Weights of a small GPT-style language model, trained from scratch on English Wikipedia.
Size: 8 layers, vocabulary 11661.
Architecture: RMSNorm before and after each block, rotary positions, no biases in attention or MLP, tied embeddings, capped logits.
Training: a variant of Adam for these matrices, 1036M tokens, 3953 steps.
MLP neurons of a small language model. Each row is named by its layer, matrix (gate and up: input weights) and neuron, and shows model dimensions 32-223. Each number is 500 + 40 x the weight over its row's rms, rounded and kept within 0 to 999. Numbers have three digits each. A neuron's up and down rows have the sign that makes its largest values positive.
A block is one neuron, or neurons of one layer that tend to fire together. After each block is what it responds to, as a language model described it from the Wikipedia text at the highest values.

L2.gate22:519562480496485521506509540546591511537518530537497472536513507473446560474527580462612525442521471480510519461467507524557448544520478465502507461515542504510540543476459502492481563482470486496546476513476482518479445500566502552450534538478506477496519466528465609465440498482552515570572466522434478495458538465490485544502442430497526523500536441433488461490544489543560428447556456481427570510507582465539563507485476477520425491496450489452520569485510426461510526552435523469434471479518478537480558519479484406482534438455520522515487440452554479500488513470507556587
L2.up22:510531553448478554467511471524470455461455446459538507515490479576529470581472591494448405505490525510429474424512529523500471524399485500470495507523519520499458408455513462490562409519551519520538502558471498564476537509465459521488469538529469454576445552542489437537511481449508444428458407513488496487577546466564491529460527481471558524519496495466485487551534488508436479469465491526554488552454515510520523540493542525490509521517486530456424473474486571460454565496440444516512451472468466468600467504606525539489526509479518451511595484464517464503535496592493516492
L2.gate235:472498512497534569517592502487567502540410482523479529508547596425477430526502447497428514529473468534476536455452463529470503496442581461574520484556552528489463504515541484468471443485467517497554546455453482400455610508446542469578578522478451404484539541490524576495454441561541509506494486399552497526580474525409430520497459562465523508520454514467447521450505465505555515475480504527508526512456551535508511545488495459422520487528461531503544531496492543513559450465491487533485489506494519487499489470480498525466521447454481430451482415486516474502487483550461463540
L2.up235:573559502551573531507524504469528490442422510512488513517537508571526577534481507495497519458530581508491468469506555491431468497495432508528431469469478551512528518426481471497537520443565467525557504530404484483444557503512434461491540475488574458514506469456522483468484527529552452521484557432503507577512433410470521434461545540513535537488511577470539532467535485488473505467467484424480565479533455493468452507490496500429497515493413547516479542503540562519557525468465478464394403501450518500563518498566541525517592478519507476542516516446479458454518494529468598517
L2.gate333:501574433543497448570473529548536460508494582519495535565502485537501550524564424530483491502492567460468571459477426491471561457520500455464475551531472544515451511473467539492517514509522495470523518580477520448493539508534504498571553550485452451473425512445574501511568468563570458504454474484487546543548507488514438542508539535508517522567519524403466533524528476559494527522478484548467408486559566502502549393513512396494480548519478520466484500492520525492492514456484485552515480510479478545476528532469501460527496476463486477587534504500447561536568554496468399521
L2.up333:424525480500536416493521557506474509504485566485484478491536543436507444508456545569476437486509561431443383430593475491457506505524482482451478449476497550493422437541456473524522400507429516577576552484517506533501458497460542535527507457484516583469480525466582562491491512495512436480553515521527497545552548516489521533497524508602547464518501521493492432587551536485472415427521502458506501485416530529493514570499491500524425466514403513481454489466448512467498498547533545455528529531509517499542471473500446484457506528562502515522560532536481464564484555535480494525
L2.gate408:466619565548571548489514474545466542475496440460546486579483509483518497552453438486449468502479432495568491402499430492530512549568527537476445460487537463457562455483474466472448530524445506491530462480403396497439509501514481489531578442565529471434584459458569522500549528515453510441555501498446524543467474445516487582491470533496521497543605513501467512495513504536496486495500532437424566503514536500451449530491418549521525511445470489479482546485537493472479488475513500494527492488461441543529520519480510499443471470566598475461424479496472504449475506485461528513
L2.up408:456540514503540489478462487527542497570600499500479442489484565483455560466482428535495472476476548426541479496540504529507516478508477515425448504448467513483503507553537555461511497437504505493517570551491476474495547592514549560518525436410599484509521444538469522452552510460522466481501441487519547532508440428569487408404514505410472497514582485483422533483492497531494486495514487488421522443586547466571513507497451555521543415558583549501498550512440469480585541563444559505517519551503525601516502515498462537465505479549595490487518477485546565490535488485568451558
L2.gate431:493528540462544449486527491561488440453443513445534520526477503450475547471550525466508551540528472463494519464518537481474560433479575472457568507477501510504531519521470511527409496520524472431508568498444470457500556608566523523542520528495489448558467470459557468467418531544503456544521476541455544522475460449447459539559511475504501540496509526460522549504587439440444538462498512458471509473531527479537562490536517497492542513523487614505470575382521525471453528450513515515493517455471470397519526463428473474439527436522490480522499410461532533543511553481494492519
L2.up431:482442536461539517539505584511480476522513530441495458455502574471413519502479512542490512533498528502563483416541522522422474494453510530509542523524485520511490511434533523447510464481645546472516452522457508495477574499479546459480538480493471457544470503476515502492516529470541450540502509431553507483475460475548463510475536577502524512549421456475516500526489405499491518540558518493527510515412574441497487459504489457440494522461363513427445530472394503499527433493522516518539500535533513475505460483518557497496464490546524453511573483463574467488512513438505540488
L2.gate513:495482563512451492471580459424491477565422485487436517551493511491501525434485517480461507517494537460483522548545502535487419518488548472573520445525467510493433544459451473461541556472537544467575484458535538507482511490457531495501448441552438512523443546474516532543472463476502514469467537468456514525613507457459529447498449611540572508616497521526549443578529574508602470527471511506502525524471522510492435472524484509521518504486524493558489512484460462490475464557430499495495443434516496555473493547471479524470531485537504478486533482479512505432475568480452557496
L2.up513:548542521486484531470510489473540541444462527486512501507555525460542523518516582463531486407470480522500517518539511501577428517494497482462541514518402490504527539494528498504486494448538458505500600508498577447456475518493504512545449448509493501585547513468454456477489554527499469492527429441526558489408527498469475506498519506501574549489489492482559541472451474544547512509544438525555520488488497483492517472505447444444502521534536456501532469448497480544417433552575465451415495439441446475570552567461518503463437482455425476468476548499513535499430585492514605457
L2.gate733:426472492502547407518458501535531507560472521511515504505537476512481520512520525451476550565566526500494507496520559506478497487504481447483526453466474495475515544560450529473511544499482482438469462466500433419530561529552486489515480485464482475470514516539524471458563568551463508486504596461483541505484497464475444558536523477547427525582500473437583487565564484428508561529487481470541427543489476479507556495482540484528514534535387559518501566520551483526492494474533475465474451556428507501527447562516549381444449472558505536570547459422492545535516572457442536546
L2.up733:441524527480521519481544538498509435547480501497489563514485486480488440454473512517452470570555487454427469539540432496472521467578505464481492511442514547491535582549471501475446446577468556502466532494560531484569497504456522482545385492510495471553467529476564480406469515453548448491413503422521571490486536497478449480519493450574447562525549519406478494540490528539473457582501577534568406472489481507540561548492534472519485557509472468561551508517479575550539506484444535506548475483485497488523442522539538480485506543518467438517539486443516534485526533405528453467
L2.gate1467:534518479491529472449514505541568439436522477530573505508535477530517478472451516424543469477478476515441546542501506530539497596451454499524497534569518602477505534520529560577470507441561452469435528577460533495499544505557513542502500601527546425543536532438524542460604474511465502479563517502499547499450522481463454607588471454516561512513567546451522489489527534508529522453482505461500515456403531482489502472515535510456452489455514433461464509506516462533505495424446554585474500488504442516518497444511451431519506528522462531491542540550588476600526498557538470552
L2.up1467:516460531494488474532500523502515488480502413539565500530526485542470505607458521547498470574521500503475435467495553532500489526494511465492516543474579494532514463542569566564507515524529461507529536491442489444462442453495542533523454487472521419582457595506484442511536524468492487474561487518517457458508524468576553484474519545482519488523489552515507485528532545502501454518482472450473520484491524484494525517503502475522529534465491557589523538481501556458473592536580457574522557541459462545532469459446469499455537485572507520520516568475543468490467489471554521467
Responds to: Day-of-month in dates. Digits of the day number, and the month name right after it, in full dates after "on" or "born", e.g. on 29 April, 10 July.

L3.gate273:526454455555524484556506530553533509406457569486478471540539530414508497453455460550458446513502556505546529467468515487466442520570528491457485507526430530515500418476401494460499463505531521468468546525519592507500505540485500524402538527508431519557489539497460525516503529483411502547554459419502440480505501494495464528516519496553390457491495466483528511479553528502477553541504465535511494466416558475473480471438502529550446486451439536487449519482429423535523536452472500526473428471525569482566516475510527500551525512495518488450513521496515395492542487397418584513
L3.up273:494623528545493459431435477516461535516413508453493463467404533499546469518458535530494468550479471501453523554469497600514514526562489474449502560536496464575488502436429539515558556514519493459412467513544498486490466481452450524489552460563482437508559531496554518468453494438528503538465408540438451455498527539481470467481481489502515499419554465470478480493518512458479549531520476548465441503454457499502530489473512443546473535496523430540495515465495588486465476536494484577509473554483484492537434489471534488422548551569449481462499459500538474506520504547478441562
L3.gate416:635465509534496528456509456568538519419486413513500410506485537438525500471503530530488540513498510473456505505532507508444445551506464499466454552499532476572460504524457475471452504453522497440426527519513497573472498470539581510519431459533542481510518542514484521412462520546475546544499455604479482473495521559485535582569463515526440542557546484507520499506525550452530509509568430532479440496447532464412499466554581442510503492456516492559492493545546454506509585538491526465576424454557531544503557507481539520512541500578458476496525526466538532411503524580480549429
L3.up416:483479410493537476459504473488500563499497490469541383483493486442473510463428469490515487517516499459471528462494496577457492555567497481545524431502576549492526482550550476507435508513515512527468514485525447510475489488507488578488512544436488541464622546537498538411465554492448472533469506414480518446524532555502481509443514509516507495449481525466491508510461552502488489539542497451487498473487543500469474548428505465544490505481570459419485453467487471499407517428574610507490498495498523510535528487482536517483468498481526486517497535479510442488543472523545496453
L3.gate807:452452508612507500508440484569500523500539501457509468526453537449450455443462474563493496535519568465530553420437555510475519500493505528548530511409520466459555532467443495518492559481477445529512528569521576461532515475459465469584485496508543503530496571525501464487445477553502565469459507505554520504532513611554458566414432463536399509496441390552476497461561515494473469441468447508537516538520480550490460567459485507527532511523493478486487423469471478522501470462486495414512456512507547461457519453411489487492512443544461457470582530506578425530510479538481577411
L3.up807:500503501472488529549520500502500488519574459530529537505508537496504434399536505509491464494476576520513523473442559498446416526531566529481536472587537455497495485529416546525484474491441440557559468434456402407515519485506477544514508495483501464436490520487536533538522430393474418461493531542465478542572505432503482560480539476554531545459520461446575563479500536440497534470480402498504390488477484528514573461483481540555490510539547486426432512545504557487561542448503456450533467461494497505495524521441501503485506494488538530516497444534484489496476511477466516453
L3.gate854:517476515525494486464448478482458567423483488445508521500472516529434455537547419458552434466468484537510469500495561538418446532551454504566440498512442560526499446416486488403497505445568517503531432539475527545549563502468499461470479406530474568517511544489523485521438489483524566449456509419511493591458484569518504434522504498513481454539507432502506487473453509474418523500518473491503499559455537484479496499466530538530533444562479505440455407445540504484542534483496533516522554456527505480504488457422472503440511514547457520582552475477506518538568501521445431545
L3.up854:512460440519483520434457487468612515552494505507494519430555422406562471485499501519486444535529512480535490555483492541518551452513466506505461509484520539527484539511500487590462519487466516528571500502489524563544507479470435511448468487517531448456491466475431501560519487533509563474501464439490552564523491528494520594468448457500503521469512511471538511445489609450481545452474408489545436477450523513446508557466497502491503510470505475487467487490473438500490592337542432521482558535489470550519502539486475551491526530539482577493405463588524524514569472528538514484
L3.gate1373:492467478469429527517466422533438478452467563541517477496507507454481459491521480494515470497481516526459459481367506526482526426530532592527453468479510497442515456485547482438523448505505504513526481505488492551497529518539503469440454477551492531499569568503499508483468494561489540514496485518491479517485459511509471556630475492484472535539446440429538498508515472545536522438534574505567495488545528481524413453507513547469499485443473500539596496451501505501513473462467538545466531517443509461549485525568441509515492504529494474489534504589498475518505464494555501492
L3.up1373:517543484500451498450543444438508508476560456459391442498566490604458499543451466517461499512477508463494449476531501470518497589492491537530503552519476450512523469509467554488489424540516568412480464514525491484474512555470525477463492520482520494546517490502506462565486512500505483486508473546560446490597504593513548472577564519485483448426512462509460467481434489491487453474531510501483517512546445557518532465457502462510549545533485427480577457507460470543466504499496478467409541428501463546533525441576523510512458534565453483571551504479523488517498515468536526549
L3.gate1413:534490535489527513502501504499511516441465532569545454462570529493462563532486507557430509539510526511540464542523527525461534554608518483486528483505483495549623458448472553525458444418583502511489551522507559472500512587468500484513542525539488471533558495467538540455511470592481534504553481573452497474541443441537477485502502455469480519502514440457541526546521445477539492466497449483507553508447479435545618485517490420489525449509451491502519494511523510531570459553524536510490465538503435408549565508492507425539469501494498485508539470497476467520557428488472544514
L3.up1413:480466470543504481550541607496559424480507443532537447491488481430571572439582442429442450503491468481519448526471559502514420462507469501497507522497571473522497518442469491534538560514540485443479455494591384521508464556517514504494547480453517470499541462482453550470499506493499497409523524476426508520544544491447493497519495541488452546515561470441466514492561510486429572542480485505497506415412502458402452522499471525487545466546407506456509523493479535555576582486546456422498548426518516506481470507478500589525592490556498472483491509479571564495521468485490526584
L3.gate1426:537412573477524489541544475535488458458541436594421391510563594512519508488543576480521500522525476467537456537533526446500428516514495473508541505462516512545490508492451530511487495487442473456553466530517517522490503563508386528533496435447470479501515459565480535514445534518531482509500434517510477473528506505465496489509540478482528437446539541472559507452479553546451527503567462486494506471518490481497498481462576534531486483535474517535531575548492462523487472512499598452511515497507549509483592541540522606528505474496511532552532502517532443507529444465567514469
L3.up1426:577515508561545456450574538502502533523536429472498442512412401473448423545492483512413452516533470505539477480501495515399510547517484538551463453506556472453553486476449517564526473472513423501527503466526475455534516427501601447456528482526479478477523495535559425421472494505535497480442401506557446545512524442494523543522510535520482443422484490423441458470541449506426533411469447491470483501451515558459475499468523452441547471456511572512565510568472460513511491535469533528447525476515533517471458501495487482488490448505552491501554563529530469527478518539521515461
L3.gate1489:514489540524515563512511445509541511461524549529456505433506526580531465548510500465463523519476503436462472550470451510548474545540436537530503492454534481461455532460515459491507478545478498436530460476481441538558505491533421530488490441468554461467477444554465517488472470465467523527469484483550484449555459607582477456543558438560546482472465478440493485398373565452510449522492499476487455521482532527470524533542450504488468464508431525568505445534511456512477412478545450469455536507437515542518565527418467513550533559559534484492533497493528535505471510454499492487
L3.up1489:518516532454496530466458480451498494513477482443500475524403532557482453506489524494483499535507512497474489536500552422469511427534446537566532502465494482490550535460401489453471510503592533475528500424454505481527452515479412488477470495483522520561500542485522542452469480549519498544453476533535501503614514557483558462523538426541604604478461527456546458476475466473472540550411461463460453489529466495454485515513557504484510493528502462518545461567479458510553493530506482444446552532564507486543569517512463479489480408515474436442462515471537405456553509504489498523
Responds to: Nationality adjectives. Nationality or country adjectives modifying a following noun, usually after the or a, such as Spanish footballer, Portuguese archipelago, German persecution.

L2.gate58:493494551492484481497498552486530449466493461447454427501496455531489459550449503433530456560447478524500497550490523525484487502542535440534505534492449460475509432464518522563493507541506480469458444497474554458498513564467477576502420463472534439535576486523566495553468467510541539505593489530529520491566525518574512456474496456504524530466519483484438474452493558477424535514544482516416469438513549456505406426460487475480516565457459429534512490449514461473464465499483450553472545570446524488483441499503474488498495482439485503564455507564579554584538502464468528529
L2.up58:524512573473450509518586517496504493557517454511510487509501467521481476468501498556439518558512523562487530462457499481470474555498435487453486468545569461524459445453517519526495515539558494424448407485511489510426472570527496502561503462526511525467506495490477564545445511492443439571502507481568465439520471519418555539444496516519487445483514494492522509484541510485439469550482469452501531512487506552422554509499542548527471455539457498480415526537485431485479509472546441463490532572538548513509463509544494534507497466513544549473554539498491513526512520478495457521
L2.gate677:555544469475529476517544474492477586479529506477436535593448408544491550540506531464539475550494502523483488575558490481483503520484465447604469478527507523575488437473486600445469419515512469499496556553503497483515487493529432481492462544477446492500513528515467523511535446557577549447484532446543443503476463540538488474523555488525448539511475504465501492476530578465559523533562475553492506526480496454504548468537575428543493506493491436576507561520511489518532457489456526440395542546580448536468429501527581541462525553535520511470497469452516517510571545492439462501
L2.up677:504428507430466500528519415551517476509541474497550478499431429515508525500539481589514555500555492528475548467478462488530462610573534489479515460501478518486433460465568528470535527435541551510493562527457453507475582523486555535509550417518498463484594475454505556461515452560509449501475481477580522527497580528531540559490531484452550447427550450489517492408466469479469516516523502600540548495514550463544505516534494482524494435466479403495493549531452498560550561496495502459500454496479436444471482536549466551526442474528460453494478519469484482516539452491473490494
L2.gate719:544513495445443415554520539578484496573467577511521449469542524534419514545497532404595510493530497575509506546479452536475545475495484524515482509522560559527499520427505576505450456485463522407506466503459483518495532520517588460571544444568502497485561492471520533512553530517468572495499482516548484513590516537508467514505578572529500560515558515562509480500544535477465496545574491474551443542398517506471551532510469496456564498510543585521541543530417506445530424449499485515431504484527521423496511504482550470511539494534441550481539605383496488462450549478496494516
L2.up719:509500455475482554528501455513459498516502584523552546488473480435547517541470482492500529529513522493530537467462516550556450483540487504437462537553497536575606438447450505503557453519511517544569477465439588470521527524502501542570496530535490500496463543396443433469460532479491523553537468524496446510556492483526515461532527465445529505527462487525421525481574506559520540546504521555496551422478491511513424487433491461501495467548430488554468467520432418500561412551477555472503455493533549495526520466514560492548458528449554563541495516462448526573488539510464500513
L2.gate832:478484495544415494487460503562506502515493522476531544450525443487470529445510489518477609485496492423490532528505476468500476517615584511438473511487552418533509504388486469511402557519513466507475510454441503487507539478490519520478489432577476537495520482430413490489477589549472508493569566495495442443517459463506496505576483415497406503436560479467575580442479509524505534509533471530552472483509532506449500518550527569508478489478506517449488519521433478543440495527455506532470534570503522489452526522483489478561504473463451508436493502496495498511515544497470498511
L2.up832:402528529606481569477468544417541522567499505503478418502480461413478559447518572476469490501509553438529477592443513523471539503532567574495466450468547539477498521528546507498505503501518529510503451549520539563495436575474428557560468500431473463538466545451512530454436462526484553479477505421466484512489479471452467423533495463489484490480448558445570538491546455455518544502574549489581481488453491459557475501514453529452425524443514460522520490571479495484453524401494570450503471569489516502478511475556506553459538546467458526510476591495504480473562517545493503500
L2.gate990:477465538473500569582524532534482389511551429532454473487553518508509426498544563558495572545489451559464462515495466540510444472509457556514458455461423463467486536477471518500460437525575487432460490437442542482466454438509489508438522445533491501482472531558539478455445501483491537561599495467600457516570531524490464462532548485522498516493483469547462550506519440433550522441536456485539519510515466520481551458405505534571488459498471534455518518510470487420528463537513446527508499480579453468559595495508587411443475530577399445504509423542499564448550534518508538470
L2.up990:518511438503527494473505554495537513488467437496523503522510493519536462467520504490528502526476496521509566540437516512579522496476571515541479528543544583534502495497503484521507466423446429491425485587494418619518515487446551511436512461538449482482541442475499419514484502497475533520505480501488466522573503538402457547545520554514464509491520542451509514505470437487449569552450482551456451504473492442504535463520537472553542485467492493523537446472542524542478512450500418474427406537461456526541479419504416505557442450476475484571514470418469542494548447499488505588
L2.gate1094:532496523525522476510491462479486438397499481538478451548526473513491463451477537502513516486557510466538461565463514604430516502552520523534488498495508513496580475470469440487545503470513488524482517551543505527472515559530476468454436470528478465532505483463532550448473536511528529517501521518458459493459548541478455551546518435502505509494470535497516523511452431509510545434554481500578541494437481466517518473541529450508503476466422480502467474510479503546538543495583458445521538507504480442557494528467508538476509572573538564530496514522455489481513473511426515497
L2.up1094:532560467542493533452482544423574462484505390514525430498525418466444439499500544481541518540467471443503461467482560511450522453501478496518501474512605485534525486426506493520519498510446413540529578523472511609535442503446507527518563496407493558502544496452505421526499485473548497514522460560544476511528555515506502477543496470525448454467430496532458410461478470497484517504491423548491470507442524445532451450522457451424460453508559472534540500480508483552455475466502485467476604506512486473533523540493487440466562439511489496448502595489507462507578457447560528513
L2.gate1278:555476529477544486526525515511570456420440493507524494568472516451528487466463437470485488571537481446529499490424484517479475540520463445497448531543519456535465542476436514534499496535548506468523474490458573553470486604484536458455549435443449434499527483521523496540405532550492548482578515560538504496614529417526469531474540514492526465468522498493542444488541421504541579532559587510459564538440563500482524439515492469520612443487386522520525488577512493479467590497503475507505459485465509500500562557585510504478546512583569508524494421523439470495492470490423538504
L2.up1278:584483383599524524461542451532471459510517478519494425489530426475536511520541533493518565541533579543523499481491487479530402517506537597495496527556510473505465521517422524544576475443458439510518522534456499536516494497515529500487456485491507478534487486528462462385544482510545530563455386610504515604458544590478504493565559493584478495583475466566484480498519517457523491454473513545516483544490509495542489536514518481454483579493536556532512515463546464456478535445488490462509528512522459492515450524468495545551556455497517484485502539499580468497574453464506531548
L2.gate1492:420459505459539513580519478514492551512530498404548467503467554468437507493475454583511574478493499477512496540493495459454455538554460481493592539472509515580516450465473450519526499449528545529426545502451480552477487445447465526593503470523582539517544464489500508523442505519513485544496529433497505498457552488514473493424468467517518437551480478536474563525473482525529538468455502497480487489481492533435574617566575557481497485500486557561534506578427512488453507495508532491513442523539525529525515496557540588478557522503546507495566501553484493468503529501464513503
L2.up1492:514552499451453536530450510428486463490448482498422522545499468468417525503550558487523474558569618438485544505483442537479508546561468491603578510510417515490521524445418434492508454495547480506501570548453482528522552493451501518521502399476394425515483555481458505453412494502549533585571458436587435566572502544510531467474527519528480478511479518490514512542493565529468534524491468517455522549467425481428582517513551515509514477435471575483541436443548399432438550521456457514455499534462481476508620384542538495432526494551489484501516533531563458466469521390477450574
Responds to: Nationality and country words. Nationality adjectives and country names or abbreviations, strongest in biography openings like "was a German philologist"; also Scottish, Ukrainian, US, UK.

L3.gate330:526542481550482503477498482524497453475496541477573491449507500538527561568476484473443536446445506494406550486515509522472470603410501394486564518517558558482517462397509513543474510533505495431469517525435534472500504538536544514525534578505547511471501550457451497532514506499536516511466425515496499554477526462483446519528534466524505456553532560451539492519439531573504440474524528477507502452451473518554458451598582435461532456506495523476465497615542507482546518520498467555534464411503521542485539436549528465503533526469534535503506512486502465545456452454455524555
L3.up330:530511499443549540553469548455467532512560446460528522529514526510437478537513405463461499483519524552547528469454518574479498455470463534464449565506507524549537486508567532482421624488526476497499511448418544469480522517506461489521495547477498431483494521457566508536489492491513514515432421441545495471490459538551497496573577514493498515523554531493542493493528584507465499505474410481471475548408508525536498518516516491426513512455467560498488475480441462480548535537489585497515528467647461537456509491608557501469494573519455503490545489489463447512553499546481526462
L3.gate440:558525563452590517493567505511437487462515491437517535568476521468506561501525472530484559514504570506490508443490459493413515589499479409480444502409521603483483482549499478503481424488531515495545570526496503492562485479501492490476518519470477493513414527495531568466517441455533563437511504563579526508486443462516433566522525484449509470484478529498470562509441570554499498570487506536498479483520485447521547484558518586490488408472490553529414493464427485514517492538467516502460524466507424575433504501512550446484414458488545515469483509502526539507527592461437498496
L3.up440:515475486528555530514446475484499513489459508461457467483490515528449572517477556490451548519535548472482552531577556493417487558509527471509489464516597493424469497597561488541490486485496542565472449490482423527572474551450510484488549506552484506452520565498515460540523480465511578566413466464492449583524565504533520524519474534529509499487501509514504445496466496473509543541439467469507435470473475540482478495537506510556553533530520463466493464561483542513519480550507521482496505451504554532413503403493518461488454501553455491506505528475539472536519514509430488417
L3.gate447:509524573579506522532497460551473514479512480504473563518454510554471517473442482527514462467485505525560580511484478544458481544461530470448507534541436500528444513487532481484530514490462448448581514452512469451413509456499483486509507485526602512495495488501488439563403476517522507567390515579489475496512496572468461585467503484502396454525605566471415519540571482596497401477502496556456551486539525503556473444451498516528532458439541489539540463493542513544542506467470530515544429513522483434430563464492516496457576511492505475533534488510464499466520522541447510534
L3.up447:439577591587467505557504475534505468491516509571497540483523402474461490507489489525481553484523497504474530465531456542499524484491508493456594563462459494473462477454512521447552496461516506478520491490471531478445440404529471515522419520512464452492492541489507582538471505465551490485493537564487526456472521471406488510450477485529505510455469525510478551537539565541538485499413499490484508427479481511447488508407455469458521474535539553504504466454504525512530431588523474490532492457512478511520503544488545497466537547519465525491571490468447506445434504490526518502
L3.gate458:480498503428559444603501571508557435523513526479495503533485494549599504498511471530459479493483527554431553508557440538494478512453494544519479437519467526490446457463409549486487463474582526455512401512474500479572565557558497541487533536503509479510468553427511503449537528514510486535442422456531467460519523559550443576582506464452486443554464540488554487542454468545517460532493455540480473423513508496511558509543590439506437527443467553503493488548453509567489473498508498504545526557510495477439518457510396505493449448495498515499524484516466526485482575529505408505
L3.up458:424499525509584543539489544502509495468496439560565480511568546544425523489481474561535519466519559472575520480471558506523482461474457566527497459476499581463498508506467476498466490444549392461491414532486511505519515533426524484498479490563562535503504582493507482620501503451506562551453544487552585573572556499508446517459495547498450515520464528425480500542494490514561466486561468565533464496491500465536516465496469515538504565526496524572516536487501488443466516569560507441562443523545490503504482565544549448497546486468587531493551463402503534448474520460577535549
L3.gate609:441531496490541465459461493497480485431489434488536516486555514500423505526421476480494535502442461542441514507557579476482492549485488535463521502508488557563474416497506496515527482447587538459526485456499466461444472493450557507569546473443568482529502398526550443502473486482446439495528514457545506571486544512493535519527523504488535520452507423502443529483469549480531457470499569532487579519455500513510507446499526517399511455504468518537557511501513440474488487490503493507555482550537454472554452450532516490477482464536522540507490592499442492509483482482468519575
L3.up609:459466490480558472437509576483520537570452496524554494503516558527540455525455423529529536485486487573480592560448427518445544558432518458561482548476487468556497522491492516485539526436496533423520498458491553460500539421553484448564530553531479480469514462529554474525496442462500439492547539511530425465496463524529513524490572495470546482573440514439524519528486513523444502497454545462501479473493429514536514466523497550428559538481469465544518485353483517429516491450513495461473475499456486480532521504589546481508514521481489522487509494470366486472489454502490438542
L3.gate715:495415548490532530499480482516460448439519523582477467516503505487445480515492502530472475505495435486434539501483529543436447493524517505381503485470572494548522458476521511405528476486511514459505497560546512556478470399538499527568497589559536516546475478432559490434518447554529511456520543435584480499419482493599527495503508530498492490537500485474508478553546529478457551439467566466465512465486563542539452517453495477518537500460450546550488509542582464512468571457502555528549549520478529539543524417491499537506422471599462483506570576482458516558512460507464549484
L3.up715:531584530512509439484500555493453432494512569536512526418511521483495428519525452518464497519547557502444444458627454535488538499470514477505506590496582575475544494457456469625464458534514445487551516519401500472469419484526538519536483462427557513466486470464576569480467483449438481478472489491523539490491558502547495517521523494518563449509513528522485499442396471502505484465518452538480526550528573490511429442503481547446560509490559524541467510473451549431534524520528470570561461502495481485505561441504472468514506482459487460546528514421529512534497453507497513448
L3.gate995:462564558600452485500524494431454504478499475497573482499462449487447512541526427468469484473509524440557491535479545578456471466527572504543481460527523520440507499491527439481449493443464474360522511542477547511549523521459472503530410511529549464497524522497483537546570497501488482469478491520516538484505419446500476525490621574528445523546494505472457483567578505487508386405492428458481497516434516439511434547419507522526466482476499515484491463499482559467555536528510497536439493531462485488504485509486501442535536540605471551458566520559488505483467483556494590481
L3.up995:536472494507475508544424552493452496451469552548521495529578462464513416515494510475530408528479516430498503448476548485508496465509504490482496572506592522495596519496536538438483439450501483523535476566533479568469524484557559543515544471501527465595500551447528473440555465517517523592513496497438516496517523457514483516532525544573517561446551542461521428448511479556543463475417494524468553487514535526482521517483528528477537523526531456518487570590475591514607543452428477531458516491468470528455485500492440533508470556595466508537503497492502499478449522536520495481
L3.gate1289:433559522483491492423558572479499497538515528483531412526575443466518559537509471527528513484486568466507486567499413490523475536561518489556410485498550533451536551494428489429458438450546475566508472539451531532464513466454486554534488457546458507473463451513484561414566482492416500482502516457484493499486550580490527592517533527511495475443520456465506523555571524470483428458568524544480528464453594501448501522548468454584549529547567535433529559452460526477543536444475587494471516457493440543482595514522531470502505518543469531492524595521519484523485541476503471513
L3.up1289:525509538494543494522453577546491578496444528482492450463516560531470490571473457499472491507504542427628487442451517445546493513441509426529480517452495519428503512467415435532510518378555481456489513485434508479517520427532478512427468442500528570509518537527540504509496492494488504507445521521481551512570497549497536529512479481427499474528503475474518480489509564545501483471524457498399601548403595438441492480496577443533529477451526483552445549481491602529509510481537523506502439501453470484427487547397510525486520541549450455402537483498531542430499462520563514426
Responds to: Dates before the year. Tokens in full dates just before the year: the comma after the day, the day's last digit, or the month name, as in October 31, / on 28 December / in June.

L5.gate1456:536545542547496527521472484455486491523489479488516516531473454440565506554486494467469450498496460439474560544449524508571522516502503563502544457412518545501543499538545481477415452495530492509490500504546548577448473495457540549513464512437557446544532491420516464491542471550481536559520489546526530485508575449543442515518563571525460536460516478504451494463481490491529487484512528413447535495444480454549462427445498521473522503481515517497447537581527485448519512526489540497542520485468510559540510488501443505507540557551458499546503567544503534493541473513472555562
L5.up1456:522557492444524575510506438502493512464524490430525569482558532515453524480492488512508481448487554507439560527553486466458513510517529499445598477490562501514473512470478550418415454532568513524436521518479479517514538472430524477452538468464581445544448544482575486485567480489596510445510449398549510476498457511449502455529512550500526452514458453506525460468529532479479547474504523504482505413508506464518566563464488539545510491477464429445456536538527535529504596583503450459492603471531461476470573494478410477442454501471528500508598491509527459513509582513446494480
Responds to: Date tokens before year. Tokens inside dates just before a year, like the comma after the day, the last digit of a day, the month name or "In", as in "September 17, 1778" and "In August 2009".